{
  "num_hidden_layers": 18,
  "hidden_size": 256,
  "num_attention_heads": 2,
  "num_key_value_heads": 1,
  "head_dim": 128,
  "intermediate_size": 512,
  "vocab_size": 3349,
  "hidden_act": "swiglu",
  "norm": "rmsnorm",
  "norm_place": "pre",
  "norm_eps": 1e-06,
  "positions": "rope",
  "rope_theta": 10000.0,
  "rope_fraction": 1.0,
  "qk_norm": true,
  "attn_scale": 0.126,
  "bias": "none",
  "tie_word_embeddings": false,
  "parallel_block": false,
  "init": "uniform",
  "init_std_qkv": 0.0242,
  "init_std_o": 0.0,
  "init_std_up": 0.0242,
  "init_std_down": 0.0,
  "optimizer": "muon_variant",
  "learning_rate": 0.0121,
  "lr_mult_o": 0.894,
  "beta1": 0.9,
  "lr_head": 0.00663,
  "warmup_steps": 30,
  "schedule": "wsd",
  "decay_fraction": 1.0,
  "decay_shape": "linear",
  "final_lr_fraction": 0.05,
  "batch_tokens": [65536, 131072, 262144],
  "max_seq_len": 1024,
  "doc_mask": false,
  "train_tokens": 615700000,
  "max_steps": 4010,
  "dataset": "wikipedia_en"
}
MLP neurons of a small language model. Each row is named by its layer, matrix (gate and up: input weights; down: output weights) and neuron, and shows model dimensions 64-191. Each number is 128 + 24 x the weight over its row's rms, rounded and kept within 0 to 255. A neuron's up and down rows have the sign that makes its largest values positive.
After each neuron's rows, "fires after" lists the tokens most often just before its 100 highest values on Wikipedia text that the model never trained on. A number after a token or word is its count.

L9.gate210 [131 112 165 147 137 165 124 137 126 107 149 149 114 144 149  93 106 126 102 142 150 155 106 146  84 147 153 116 131 155 143 144 104 195 119 173 144 122 134 118 102 179 117 148 131 111 140 138  97 151 103 108 112 108 138 107 155  75 129 150 107 113 111  82 142 138 138 117 153 131 134 135 134 148 146  81  94 135  97 176 159 106 116 103 123 131  97  95  61 119  72 142 135 140  65 165 184 133 105 106 151 177 117 133 116  89 114 141 106 130 170 143  86 147  93 136 158 144 130 106 140 125 126 152 136  89 131 174]
L9.up210 [157 132 165 156 117 146  86  98 129 120 138 179 122 131 140 114 109 115 122 139 138 156 118 125  98 122 130 111 141 150 114 114 100 154 150 165 119 135 102 145  91 137 113 110 107  88 125 135 108 172 110 139  71 125 127 123 154 109 135 153  95 142 121  98 148 125 157 162 158 105 160 111 123 118 141  79  82 109 112 168 189 130 143 130  90 148  96  77  92 111  76 104 110 136  84 153 161 147 116 103 137 125 110 123  85 114 128 191 117 102 152 124 125 150 104 139 119 122 125 161 115 160 103 158 119  99 150 147]
L9.down210 [161 141 135 152 112 129  91 149 109 134 129 113 163 135 140 102 137 113 123 179 124 159 137 133 127 146 128 141 121 137 139 128 137 147 123 136 151 136 109 105 111 127 124 137 136 121 107 125 133 130 141 124 130 107 115 127 121  75 105 148 109 117 119 132 128 130 105 136 132 108 150 124 106 114 122  93 132 128 139 131 129 110 134  98 155 138 152  92 109 121 121 119  97 144 105 130 113 168 120 119 136 145  88 127 111 120 113 104 124  95 124 129 122 102 124 118 125 140 157 146 147 124 123 148 130 111 116 132]
fires after: " |\n" 60, " " 12, "-" 4

L8.gate207 [125 141 140 153 122 120 117  90  95 163 141 116 140 104 169 106 137  90 137 148 159  97 116 130  86  93 118 123 129 114 156  99 122 135 190 146 126 139 106  97 118 135  93 155  84  60 146 156 101  98 139 112 156 146  80 143 125 133 129 142 139 133 128 139 142  99 136 140 112 121 149 133 113 158 143 111 141  78 111 163 162 151 110 127 144  97 115 106 120 131 107 133 147  83  99 133  89 104 135 101  87  98 101 127 114  61 129  78 149  89 139 136 156 113 140  87 140 147 140 141  94 156 134 120 134 127 173 140]
L8.up207 [101 155 107 116 171 109 101 157 148 102  78 108 153 134 182 119 140 124 164 123 132 165 110 174 179 120 133 135 138 118 146 146 137 131  96  90  60 138 106 132 146 126 119  89 134 124 119 132 176 145 130 160 152 131 156  70 130 139 131 181 151 166 133 109 132 139 110 161  81  89 114  98 141 137 137 159 129  98 145 113 142 120 148 130  71 129 126  89 127  84 138 129 100 160 112 108 171 105  97 128 110 150 122 117 134  93 157 117 134 135 141 124 130 112 124 136 120 121 112 112 139 132 104 143 149 154 130  65]
L8.down207 [106 135  77 122  95 134 113 138 109 124 143 177 131 102 106 130 143  39  94 122 145 129 123 169 142 137 128 139 138 153 134  93 123 129 149 104 138 118  88 136 127 105 168  96 107 117 107 130 160 130 116 169 110 141 138 101 170 150 136 145 115 131 132 136  99 117 166 130 134 102 170 114 106 111 139 138 182 135 108 179 166 109 149 104  96 127 115 109 129 115 134 135 114 111 108 118 129 164 133 163 162  69 151 106 153 157 140 142 148 138 150 124 121 128 128 159 160  72 132 137  85 111 155 180 125 119 148 147]
fires after: "," 23, " is" 8, ":" 8, " as" 6, " that" 5

L15.gate502 [ 97 136 143 112  84 145  91 121 109 155 115 106 124 132 144 131 120 189 130 172 150 139 153 120 101 178  97 130 122 133 156 117 134  88 150 112 127 131 171  74 151 104 137 125 120 109 128  76 148 146 125 138 157 146 117 126 139 136 107 116  94 153 150 156 105 138 153 136 137 175  73 134  94 168 141 113  75 149  93 119 158 123 109 176 102 162 125 149 157 122 126 142 131  97 140 178 110 121 118 134 108 119 129 155 154 162 130 114 141 137 129 103 118 122 162 145 134 139 135 150  97 188 141  94 129 150 103 132]
L15.up502 [111 149 134 119 137  97 109 101 138 182 130 105 144 161 137 136  97 189  98 197 121 144 126 150 128 148 149  79 112  97 121 172 104 154 155 109  74  87 148 143 176 121  92  99 100 116 128 141 175 143 118 138 113 125 120  98 135 134  96 131 134 140 154 142 109 139 174 106 178 125  89 170 107 126 134 126 114 135 118  65 130 143 124  85 127 146 121 130 117 123 113 164 139  93 158 143 140 110 131 100 139 118 108 145 146 146 176 169 100 126 129  80 134 140 108 119 141 146 113 143  71 105  93 127 144 143 158 104]
L15.down502 [158 161  94 122 138 104 137 112 115 127 164  96 154 163 135 154 123 150 125 133 116 156 130 106 122 164 131 157  88 129 109 155 146 136  93 175 110  81 138 125 128 140 113 124 129 147 168 128 159  92 118 151 113 124 120 169 160 134 155 112 118 137 167 119  91 118 136 114 136  94 144 142 112 116 114 163 114 132 131 150 103 115 123 115 155 147 176 169 136 121 136 105 107 131 145 122 100  97 133 126 163 111 127 140  91 141 157 179 142 140 158 113  86 129 104 143 150 117 145 125 123  82 152 104 167 204 151  99]
fires after: " " 62

L10.gate160 [105 111 108 114 129  84 132 104 168 148 165 144 146  91 150 175 164 156 115 171 159 140 114 144 120 126 142 142 123  93 119  75  89 135 111 107 145 102 123 144 109 126 122 146 143 125 125 168  97 173 164 146 166  85 132 104  90 110 121 164 118  71 127  82 151 107 129 139 113 133 128 112 137 153 142 102 158  77 111 144 145 139 128 150 136 170 160 128 133 167 117 109 142 118 143 148 102 146 142 151 135 145 136 147 128 144  83 120 126 141 136 126 162 121 119  91 128 174 141 120 108  89 158 118  91 148 161 138]
L10.up160 [124 113 141 126 132 102 120 130 143 107 127 115 146 141 105 114  95 117 114  77 119 173 129  65 112 142  69 136 117 136 111 133 149  89 166 142 119  71 119  83 107 133 103 124 117 109 122 129 133 141 155 126 141 141 147 138 136 129 135 127 162 114 163 156 103 105 121 149 138 119  99 146  93 114 121 139 119 110 163 105 128  97  97 146 113  98 134 133 106 124 168 136 118  89 107  93  91 121 146 127 133 122 156 146 117 136 126 139 124 168 119 119 143 164 200  94 118 123 129 145 100 162 196 128 162  82 147 179]
L10.down160 [137 112 136 112 117 113 142 129 158 114 135 170 171 131 182 179 138 137 142 141 132 131 110 129 155  81 147 104 121 118 151 107 110 122 120  96 158 102 157 127 122 107 139 130 136 146  96 128  82 146 161 152 135 112 138 164  94 158 150 132  79 133  99 119 104 140 115 140 155 120 126 147 175 128 152 136 126  76 112 163 164 120 150 144 132 128 107 128 149 104 142 107 102 136 137 150 170 130 105 103 116 159 121 115 175 146 116 122 139 153 101 159 140 116  94 105 149 181 107 139 111 130 149 121 118 140 150 104]
fires after: "." 42, ":" 18, "°" 7, " " 5

L5.gate136 [113 139 133 141 106 155 127  98 127 130 120 131 134 134 181 103 141 118 181 152 145 150 122 112 151 138 140 117 102 157 156 164  91 108 131  82 139 104 120 134 147 146 136 127 136 148 162 135 144 145 139 115 141 121 112 150 139 161 143 110 112 109 141 115 153 105 130 151 104 154  97 153 144 126 132 108 175 115 116 113 139 125  92 133 142 141 102 134 160 152 141 146  74 126 140 133  99 137 103 129 156 138 157 138  98 119  71  91 173 134 151 124 187 152  93 128 114 103  99 111  78  83 113 128 145 155  49 126]
L5.up136 [109 126 119 172 135 112 117 156  99 116 185 189 140 101 119 132 148 127 159 165 138  96 107 132 141 167  93 102 102 113  66 165 109 121 132 147 141 127  93 115 153 119 148 113 125 111 136 162 121 134 112 133 126 184 123 100 124 113 162 153  82 132 126 128 134 169 109 141 123 127 164 128 108 156 127 105 135 170 124 127 120 133  97 144 126  94 166 137 152 157  87 128 142 122 104 128 106  98  81 144 122  93 155 192 119 127 147 109 150 145 110  80 168 140  96  94 127 177 135 107 139 124  64  72 132 144 143 127]
L5.down136 [123 150  98 139  74 111 122 115 111 152 128 135 111 149 181 155  97 101  98 106 125 152 108 106 110  77 145 162 141 167 118  99 110 122  96 184 129 125 170 123 125 119 103 174 102 114 116 142 133 108 111 121 147 142 130 128 135 129 105 142 120 145 112 128 117 182 141 142  81 123 112 115 147 118 124 152 109 133 126 169 135 125  76 101 132 114 123 136 138 173 106 133 131 144 176 145 136 139 168  90 118 158  93 120 101 107 136  95 104 117 122 168 118 113 169 151 138 105 141 134 151  79 118  89 188 112 130 113]
fires after: "ad" 20, "ud" 12, "d" 10, " Ad" 7, "°" 5

L15.gate79 [108 104 151 130 100 126 164 155 155  98 118  76 125 110 138 152 167 131 164 125 137 123 128 176 151 124 105 144 105 114 129 118 109 114  98 170 128 130 118 108 135 109 138 118 140 123 158  65  99 133 141 150  92  84 116 124 141 139 136 112  98 139  98  76  97 122 130 137 117 109 144  88  55 119 131 128 113  98 125 166 101 124 117 119 132 111 113 148 130 147  95 131 145 104 105 118 115 105 171 128 128 120 148 125 143 105 139 153 215 174 111 151 149 125 145 144 126 104 141 115  93 136  96 132 144 145  72 113]
L15.up79 [ 99 110 111 130 120 140 117 111 117 126  77 120 108  92 157  93 138  92 148  98 125 145 164 142 138 127 157 132 140 121  92 153 141 134 151  77 132 167 126 146 146 167 158 105 157 120 165 146 122 127 114 105 112 105 113 140 136 152 126 147 176 119 178 143 137 132 140 154 127 138 102 137  73 119 122 116 112 124  99 100 141 108 125 111  96 167 133 163 153 112 133 104 166 109 123 175 117 135 103 145 151 133 123  97 114 139 120 150 152 105 151 125 125 135 137 129 129 144 134 130 140 159 139 157 114 141 113  96]
L15.down79 [134 106 109 142 126 115  91 107 133 127 137 132 111 116 112 111 104 119 107 149 122 121 135 132 134  73 122 188 142 124 108 147 127 108  77 105 112 124 108 110 122 131 142 155 117 156 131 156 127 128 116 153 109 124 147  70 148 144  96  90 132 109 116  74 121 160 133 117  99 129 119 132 111 123 126 103 105 145 153 162 159  98 155 124 123 114  98 136 123 163 158 146 119 117 108  81 167 105 151 125  99  81 143 133 151 152 141 132 113 111 140 144 129 141 143 131 146 116 142  91 111 124 162 119 117 144 121 104]
fires after: " " 21, ":" 20, " y" 10, "–" 7, " |" 5

L13.gate150 [132 135 180 147 104 112 141 123 139 146 133 100 179 105 162 152 129 129 115 159 162 103 203 126 123 137 111  99 132 118 181 155 156  99 134 172 137  74 133 162 130  77 119  97 129 151  98 143 113 120  79 106  96 111 132 137  87 109 183 124  72 129 127 135 112 127 153 135  83 131  90 121 101 154 115 160 117 152 155 106 117  90 144 104 126 159 100 136 111 142  64 153 133 111  94 116 144 191 134 152 162 136 125  92  95  88  83 153 127 128 103 168 116 121 135 164 112 132 112 111 130 111 126 130 123 143  59  98]
L13.up150 [ 96 151 119 143 106 180 123 136 109 113 104 140 143 106 188 129  86 153 135 106 135 129 103 126 107 113 151 143 144 121 147 136 122 168 140 123 111 112 123 133 136 122 111 121 177 148 143 137  98 133 174 143 168 143 143  89 124 133 152 115 131 107 132 132 139  91 167  76 141 140 121  84 143 192 115 119 102 112 131  74 137 103 110 106 144 131 146 141 139 120 116  89 143 110  79 125 125 103 130 123 150 109 127 111 112 113 138 164 188 149 120 169 117 133 170 126 150 152 128 147 133  98  99  81  64 119  99  86]
L13.down150 [ 95 110  99 128  89 113 100 143 136 132 112  92 116 145 134 127 102 133 175 126 121 129 103  77 128 137 131 112 140 105 147 164 121 141 150 106 144 167 158 128 131 139 153 124 142 163  98 156 145 138 138 163 132 131  99 149 134 167 171  93 127 112 146  76 124 119 141 134 132 162 153 136 113 145 114 105  83 123 115 136 148 106 142 118 127 108  81 146 157 148 173  86 131 133 133 127 120 109 173 159 123  75 147 162 140 120 133 101 182 160 118 142 143 181  91 141  71 181 123 140 136 118  98  91 133 165  56 109]
fires after: " " 83, " (" 10, "–" 5

L9.gate394 [140 149 117 129 171 128 119 152 126 103  99 166 154  72 136 131 213 120 157 123 154 134 168 143 150 113 153 105 176 150 113 124 132 110 174 126 156 112 114 120 152 141 132 144 122  81 147 128 137 112 156  76 162 126 157 113 116 127 149 113 145 109 131  88 144 140 123 111 100 107 115 110 161 130 144 128 110 155 128 185 124 125  97 135 142 101 124 123 174 129 161 107 129 134 133 119 157 120 128 152 109 174  86 145 136 107 114  77  80 130 131 165 146 120 140 130 106 156 131 120 163 135 120 165 169 105 172 127]
L9.up394 [115 123  94 164 140 110 160 113 131 165 137 154 128 116  92 157 132  91  89 164 114 108 107 114 124 144 104 107 126 133 142  91 154 161  74 122 128 106 131 111 149 176 136  96 120  98 158 120 151 125  95 152 148 138 127 131 116 146 132 131 151 138 144 102 120 174 123 154  27 144  81 134 154  94 130 148  93 125 120 138  82 170 130 138 124 140 114 160 125 132 158 127 121 118  97 159 119 114 132 128 164 136 152 143  99 110 127  70 129 136 133 139 150  65 107 122 129 104 131 143 141 120  89  85 108 116 154 126]
L9.down394 [120 114 151 176 128 124 133 135 101 139 121 133 115 128 123  78 146 111 118 133 133 138 159 147  93 121 132 162 107 148 112 130 143 106 110 140 107 115 154 141 126 141 168 122 127 128 118 162 106 127 138 120 101 148 151 139 178 113 147 140 102 116 182 116 132 112 128 173 110  94 128 125  86  81 110  84 124 162 119 124 153 133 165 110  98 102 144 124 111 132 152 126 133 121 121 133 117 141 178 120 157 101  88 144 165 125 163 177  75 145 124 119 106 122 169 122 134 107 115 157 110 140 110 102 145 139 111 183]
fires after: " as" 32, " was" 15, "," 7, " is" 5, " became" 5, " also" 4

L8.gate78 [124 107 111 124 140 170 147 103 114 100  91 120 142 109 104 102 155 152 105 127 104 105  77 128 152 125  91 132 154 134 114 119 160 151  76 103 150 135 136 137 107 152 165 149 179 113 140 156 118 146 156 129 141 156 147 134  98 151 154 127  83 132 111 169 151 160  80 102 118 131 162 109 147 131 149  84 175 121 141 134 132 110 125 137 139 118 153 159 157  88 155  81 158 146 137 121 116  77 134 150 153 162 107 142 119 130 121 138 132 116 134 136 134  78 159  82 108 137 148 155 171 164 141 118 150 144 143 129]
L8.up78 [131 127 136 114 132 135 119 110 104 118 147 153 112  85  96  78  99 108 121 118  84  90 126 122 120 161 155 126  99 133 158 105 137 124  80 142  80 135 152 153 147 112  75 139 138 142 113  96 140 102 145  86 138 137 114 118 149 190 156 123 104  89 103 125 123 127 117 132 135 101 120 144  70 136 136 137 135 130  92 123 159 151 145  81 129 116 151 160 111 124 123 126 127 132 178 117 101 119 100 158  98 175 168 137 118 121 102 181 132 137  96 111  98 176 133 128 136 113 141 181  82 129 150 120 176 147  82 182]
L8.down78 [125 100 136 163 122 120 138 144 168 140  74 130 144 127 101 124 145  63 118 108 145 112 108 137 146 111  78 123 181 115 131  92 112 109 144 107 113 166 129 172 106 137 127 180 150 154 142 154 122 122  99 104 114 129 160 182 165 121 157 135 107 104 112 131 163 115 116 123 156 102  97 141 122 157 114 125 127 102 148 139 136 121 126 147 113 167 140 146 179  98 106 114 165  88 148 118 142 108  97 142 128 135 135 133 125 157 128 148 137 110 127 128 146 122 114 156 154 143 122 135 132 188 101 127 172 134  97  91]
fires after: " in" 30, "In" 16, " Candidate" 6, " as" 4, " ass" 4

L5.gate221 [125 127 146 158 159 124 133 127 140 169  99 124 130 137 148 127 151 122 139 119 132 102 116 145  95 133 114 140 113 117 178 120  82 149 112 143 147  96 143  94 121  83 118 122 145 150 123 129 113 121 110 143 126 147 148 154 110 172 162 107  93 150 115 127  80 149 120 130 167 126 177 112  80 118 130 113 163 164 125 146 167 138  92 142  97 112 118 150 119 132 124 155 101  82 119 136 114 112 105 127 139 103 128  84 124  96 134 153 160 113 122  96  87 139 134 116 111 160 184 134  76 113 160 142 105 114 117 107]
L5.up221 [132 173 134 146 130 127 126 156 125 128 120 105  96 104 153  85 125  96  97 166  99  88 138 187 118 145 118 130 149 140 164 143 129 174 129 131 130 118 168 104 108  81 162 110 119 125 107 176 138 110  94  67  79 137 121 114 104 149 125 127 134  80 133 140  89 138 144  75 166 112 120 111 115 116  95 132 123 140 129 168 146 126 114 104 122 139 142 129  92 105 123 156 112 136 156 144 129 120 124 124 121 143 141 143 130 114 142 119 106 127 124 149 140 131 183 107 164 148 141 120 111  86 160 107  82 114  87 135]
L5.down221 [100 123 137  93 124 141 133 102 116 122 117  95 117 142 127 104  93 144  88  93 158 131 109 111 121 137 118  95 157 122 162 111 130 137 130  90 145 164 117 128 140 116 108 148 127 167 113 119 168 146 107 100 127 133 161  94 153 174 180 131 121 118 104 112 138 103 129 122  96 113 122 150 134 138 116 118 125  84 130  98 123 112  92 133 114 117 182 116 130 121 191 178  89 158 130 106 143 170 113 100 135 150 169 141 157 139  98 159 119 121  93 139 111 121 145 114  78 154 112 134 121 124  92 120 157 149 115 123]
fires after: " " 28, " (" 14, " Country" 5, " sub" 4, " L" 4

L7.gate341 [127 153 105 142 109 132 151 104 106  96 116 127 103 149 100 168 109 168 114 122 100 162 148 178 143 203 133 142 167 138 134 129  92 163 149 155 142 120 105 121 133  96 144 103 164 135 119 151 132 158 132 137 162 127 123 132 113  55 127 114 123 122 116 139 174 127  76 127 112 143  85 111 128 101 156 159 100 128  91 162 146  69 126 122 139 134 124 146 118 136  84 167 106 127 128 114 171 102 102 113 124 125 132 151 145 140 144 142  66 120 117 128 166 150 100 104 111 120  96 156 134 161 111 161 160 111 125 115]
L7.up341 [122 125 109 125 103 142 124 113 135 142  53 132 123 147 123 123 121 156 143 171  82 134  96 138 179 140 164 174 144 145 155 154 113 127 107 107 123  73 166 118 173 120 116 145 110 132 112 159 129 112 122 126 127 125 103 105 171 126 140 108 143 132  95 141 135 102 122 139 141  87 122 128 131 135 145 125 104 100 136 156 117 115 132 106 103 180 127 144 178 146 104  85 147 174 118 134 125 126  66 129 147 113 133 100 157 129 175  91 128 113  95 142 147 182 182  99 164 117 165 137 149 119 107 146  90 139  83 140]
L7.down341 [100 167 111 150 132 188 145 129 138 107 120 125 125 140 130 132 144 109 178 116 156 115 114 102 112 142 111 120 112 130  87 108  83  97 171 101 139 117 100 136 101 154 112 130 122 124 104 105 106 137 176 115 134 141 108 196 148 144 174 164 115 106 113  86 154 130 131  50 139 140 148 146 128  89 176 114 104 128 142  91 117 143 130 145 133 141 126  85 147 122  89 147 141 119 132 119 121 114 112 103 122 111 141 108 136 134 139 124 115 179 167 109  92  95 142 142 124 124  98 135  90 127 136  97 128  98 176  81]
fires after: " " 52, "10" 6, "0" 5, "les" 4

L14.gate178 [127 121 131 166 151 146 139 149 119 106 125 112  92 147 125 131 101 193 138 158 146 167 172 158 157 161 126 123 118 173 153 124  92 141 119 136 145 133 117 129 141 101 131 103 119 127 137  98 165 146 143 133 141 105  82 100 168 114 124 140 105  87 129 151  91 106 165 145 107 160  92 130 141 142 147 138 145 124 138 134 174 124 154  90 131 166 108 145 135 150 144 105 119 133 105 163 111 134 156 156 123 108  97 147 103 139 156 110 152 153 109 151 131 118 133  80 150 147 143  99 149 157 112 111 148 158 118  81]
L14.up178 [112 149 114 133 110 124 118 131 126 106 126 177 186 130 122 130  88 102 154  87 118 121  90 140 128 126 166  68 131 102  88 152 121 133 130 101 109 151 145 121 140  93 153 136 169 142 113 106 131 142  84 124  66 150 121 112 159 124 115  91 114 181 122 147 166 115 101 130 123 106 137 139 128 108 119 125 111 111 143 132 122 124 150  97 135 159 170 153 135 148 126 145 109 130  98 127 169 147 102 129 135 151 169 144 160 116 152  88 136  67 138 144 142 139 124 120  76 115 184 130 137 101  90 124 137 136 166 119]
L14.down178 [ 89 141 141 149  85  89 119 133 141 135 171 124 137  72 143 159 176 143 163 128 116 149 135 163 141  88 126 166 104 151 139 131 122 126 113 113 145 111 146 160 148 144 127 132 174 120 115 156 151 117  88 104 113 140 117  98 107 178 129 134 109 104 103 125 122 143 141 121  98 117 143 141 158 151  78 120 134 134 161  97 153 116 128  95  90 111 149 156 143 148 137 138 131 125 164 127 143  98 140 117 146 115 137  96 130 118 176 176 117 157 106 122 104 118 119 125 110 162 109 115 104  89  61 183 153 130 188 116]
fires after: "19" 28, "20" 23, " " 7

L12.gate12 [144 162 161 114 114 136 168 116 126 118 116 127  89 130 156 158  87 155 104 142 121 164 150 169 116 161 116  96 132 183 135 158 128 138 173 145 153 142 106 124  83  92 184  97 124 157  70 136 108 148 148 156 137  98 134 135 127 148 138  82 123 144 104 121 119 114 126 112  99 162  94 109 123 117 107 120 119  96 130 183  98 149 124 100 130 125 134 128 134 116 139 113 113 144 118 160  79 107 161 142 128 122 125 136 139 163 118 154 140 143 122 107 107  89 115 160 133 138 132 140 122 111  71 128 143 120  78 161]
L12.up12 [122 130 126 130 144 102 129 122 128 166  87 150 140 118 117 125 122  96  88  43 115 142 143 151 107 125  68 133 120 139  86 108 145 136  88 148 159 150 140 169 113  98 127 153 139 149  99 164 110 143  90 144 122 147 128 117  93 104 139 133 142 160 131 136 124 140 124 170 128 113 120 132 134 164  91 130 114  98 123 159  95 151 159 110  88 130 138 143 167 148 106  76 125 152 106 115 156 148  95 136 117 167 145  99 141 105 125  61 140 142 118 176 115 104  89 160 128 100 121  90 156 155 104 135 107 114 156 117]
L12.down12 [103 117 142 108 134 142 134  71 142 101 134 107 115 172 170  73 120 129 132 116 141 101 150 166 108 154 118 137 117 141 137 129 102 123 186 127 112 155 104 114 137 117 121 102 120 128 149 137 120 105 188 129 180 102 108 124 106 166 117 105 119 132 142 130 105 128 114 115 133 139 186 148 119 120 116 137 127 122 123 113 110 117  96 159 129 128 149 121  84  83 127 146 137 126  93 145  77 136 133 142 135 110 120 152 125  70 147 180 133 140 128 100 140 116 118 168 125 183 107 148 106 123  79 109 119 131 174 125]
fires after: " " 45, " a" 10, "." 9, "00" 6

L14.gate264 [116 110 158 154 158 111 130 135 159 133 127 116 163 147 149 132 137 117  97 170 158 126 125 109  75 157  95 130  88 121 176 151  70 141 103 158 172 109 122 152  78 124 131 131 111  93 122 120 104 180 130 166 107 103 174 159  81 140 140 127 163 120 163 115 108 123 107 124 160 155 120 119 135 110 109 124 161 144  89 166 114 107 132 154 114 153 129 123 112 165  76 125 144 116 117 116  87 121 157 153 154 145 107 105 117 150  57 147 144  74 170 149 108 157 134 157 154 120 146 119 116 114 160 159 152 106 155 174]
L14.up264 [107 177 186 145 165 139 116 129 133 136 154 155 144 115 110 112 140 155 179  91 154 152 124 158 153 139 136 148 129  87 120 142 108 148 156  96 144 106 105 100 139 101 145 147  98 120  86 143 119 132 138 158 169 144 138 109 138 176 126 153 148 140 126 115 131 122 133 127 163 145 133 140 122 175 146 128 130 108 127 187 133 129  65 123 143 144 127 117 112 111 124 147 136  84 116 153 145 133 122 140 141 118 156 134 111 116 102 164 115  68 120 161 125 128 183 115 114 154 141 151 143 150 156 127 123 127 126 126]
L14.down264 [ 88 125 132 147 139 123 115 107 132 110 153 119 191 131 117 139 128 117 144 116 130 105 134 144 173 161  85  93 139  77 119 116 170 123 133 118 143 123 112 145 151 130 103 108 104 131 167  93 149 175 140 140 124  46 132 129 116 129 152 121 115 142 144 143 115 152 131 157 127 128 101 113  97 155 134 113 122 141 146 180 139 155 123 141 149 139 177 110 108 175 104 181 111 131  93 197 111 134 125  97 161 126 139 142  86 115 119 129 143 135 119  80 120 121 132 145 117 108 142 123 159 147 112 141 123 167 139 129]
fires after: " " 28, ":" 20, "–" 8

L9.gate241 [126 122  94  96 112 126 149 106 123 122 119 128 148  43 137 141 150 162 113 112 163 109 115 105 110 122 108  98 120 156 148 128 145 130 144 152 133 155 134 141 132 144 119 137 142 128 117 141  69  80 102 169 127  90 138 134 116 142 120 139 149 153 149 149 124 103 166 158 109 117  97 108 136 109 142 111 160 110 119 122 181  99 125 127 147 102 130 148 129 137 123 149 115 122 158 134 133  86 170 150 166 126 158 150 109 109 118 118 148 125 107 145 109 162 161 105 118 151 160 137 160 135 190 128 103  86 165 104]
L9.up241 [166 100 130 129 105 142 182 170 131 101 137 110 101 157 154 178  98 117 163 151 102 130 140 153 113 171 121 151  78 122 125 146 104 106 120 104 138 126 122 164 136 142  93 128 158  98 144 130 124 122 141 157 135 131 161 106 153 166 164 152 136 107 146 132 112 142 115 133 133 119 115 123 129 115 177 139 118 141 187 126  98  75 135 114 100 140 138 143 136 118 113 104 119 113 164 119 156 122 117 136 111  93  75 152 119 122 126 155 137 152 134 127 109  91 132  91 149  83  94 155 118 119  90 171 113 113 166  88]
L9.down241 [168 148 120 129 125 126 149 111 121 104 139 129 141 141 134 140 122 132 126 131 125  98  92 149 157 171 119 124 142 135 100 153 115 141 146 144 148 109 146 118 141 155 146 123 149 127 130 124 115 140 131 122 132  77 160 125 135 112 174 130 156 120 140  83 137 120  87  96 152 150  98 145 151  94 134  94 120 179 189 135 138  66 137 112 107 166 112 112 117 113 157  83 156 134  70 100 127 111 102 152 143 136 144 128 147 132 155 162 126 190 134 127 135 124 139 130 163 135 130 122 101 138 130  95 163 130 107  93]
fires after: " f" 21, " w" 10, "-" 7, " F" 6, " in" 5, " s" 5

L7.gate321 [110 121 127 121 135 172 144  91 127 133 103 120 133 111 107 112  93 128 143 125 110 153 155 119 125 105  85 134  89 188 118 109 160 139 173 150 132 120 157 132 167 132 139 160 120 138 158 118 163 158 121 146 132  99 121 112 105 116 104  91 141 166 140 158 114 101 117 144 141 149  92 117 137 127 109 102 110 148 132 156  99 103  96 112 102  95 121 158 143 155 102 126 133 111  84 142 103 116 144 119 120  91 167 112 105 110 138 168 152 111 123 134 116 116 165  99 145  93 153 146 146 144  85 148 119 108 110 114]
L7.up321 [107 128 120 143 153 168 161 112 128 110  98 143 109 164 126 160 109 152 113 117 160 148 124 123 125 129 136  80 101 138 116 115 130 141 124 148 134 146 161 146 135 116 112 170 167 142 114 118 130 120 135 152 116  98  97  98  96 134 145 117 130 130 147  88 123 142 157 141 134 154 131 102 103 102 116 142 103 115 138 162 144  87 117 158 157 133 124 147 128 103 159 119 132  85 124 126 135 141 189 116  96  97 106 103 186  54 159  97  99 144 146 149 123  87 128  82 103 145 134 114 141 121 116 136 121 136 106  75]
L7.down321 [155 150 159 150 128 133  89 119 132 101  99 110  96 133 150 109  81 136 121 122 169 186  89 115 153 141 127 117 154 156 123 121 146 114 121  99 116 111 167  86 113 125  78 158 159 152 193 153 106 169 110 114  97 114 146 106 111 155 150 154 114  60 130 100 134 121 134 119 108 132  95 117 115 137 115 130 142 100 156 155 110 116 125 131 138 118 136 155 130 127 149 116  63 136 132 150 118 101 134 123 152 156 135 107  91 111  83 129 130 116  96 138 123 136 136 119 141 163  86 140 159  96 160 159 137  66 137 123]
fires after: " out" 17, "-" 12, " for" 8, " up" 7, " in" 6

L15.gate326 [ 96 129 115 106 103 116  85 151 122 108 160 123 129 170 121 131 140 136 113 114 172 127 128  79 146 121 127  80 145 186  86 132  99 125 147 145 113 128 163 147 152 138 147 116 135 185  86 139 133 108 118 103 172 123 139 128 121 153 109 133  85 132 137 142 103 127 133 105 183  99 157 177  92 140 154 152 108 130 141 147  81 122 135 109 132 141 123  81 120 133  74 131 140 159  77 148 122 133 113 128 155 147 122 137 180 110 144 153 139 107 165 135 151 132 155  79 111 153 137 147 154 113  87 119 112 159  97  97]
L15.up326 [101 140 116 130 147 126 118 101  92 105  87 104 114  80 169 132 137  95 192 188 164 171 154 137 117 127 130  77 127 106 137 147 116 137 153 162  95 127 111 104  86 154 105 109 135 127 133  83 168 161 115 102 130 162  76 139 158 153 129 106  88 146  91 113 111 131 164 138 172 131 108 157 109 124 124  68 110 156 127 157 131 106 151 127 135 157 129 123 139 109 139 170 123 121 136 144 114 146 123 114 127 115 122 116 116 135 174 153 134  96 127 113 111 139 153 110 165 154 121 131 144 136 184 139 130 107 131 107]
L15.down326 [139 125 123 156 131 109 134 120 135  75 119 119 169  88 119 195 133 114 118 139 122 144 166  75 136 125 103  89 179 136 129 149 146 145 131 126 143 117 114 171 100 138 118 136 122 156 102  85  88  91 122 127  99 146 113  98 153 110 122 100  97 140 118 155 141  92 145 131 177 123 124 118 113 136 114  59 127 129 103 185 156 153 104 149 167 120 103  99 109 137 165 129 171 113 157 126 156 138 113 153 131 130 117 122 115 180  89 106 114  90 131  96 116 122 115 114 150  73  81 199 144 133 145 154 116 143 152 134]
fires after: " " 38, "–" 15, " |" 10, "|" 7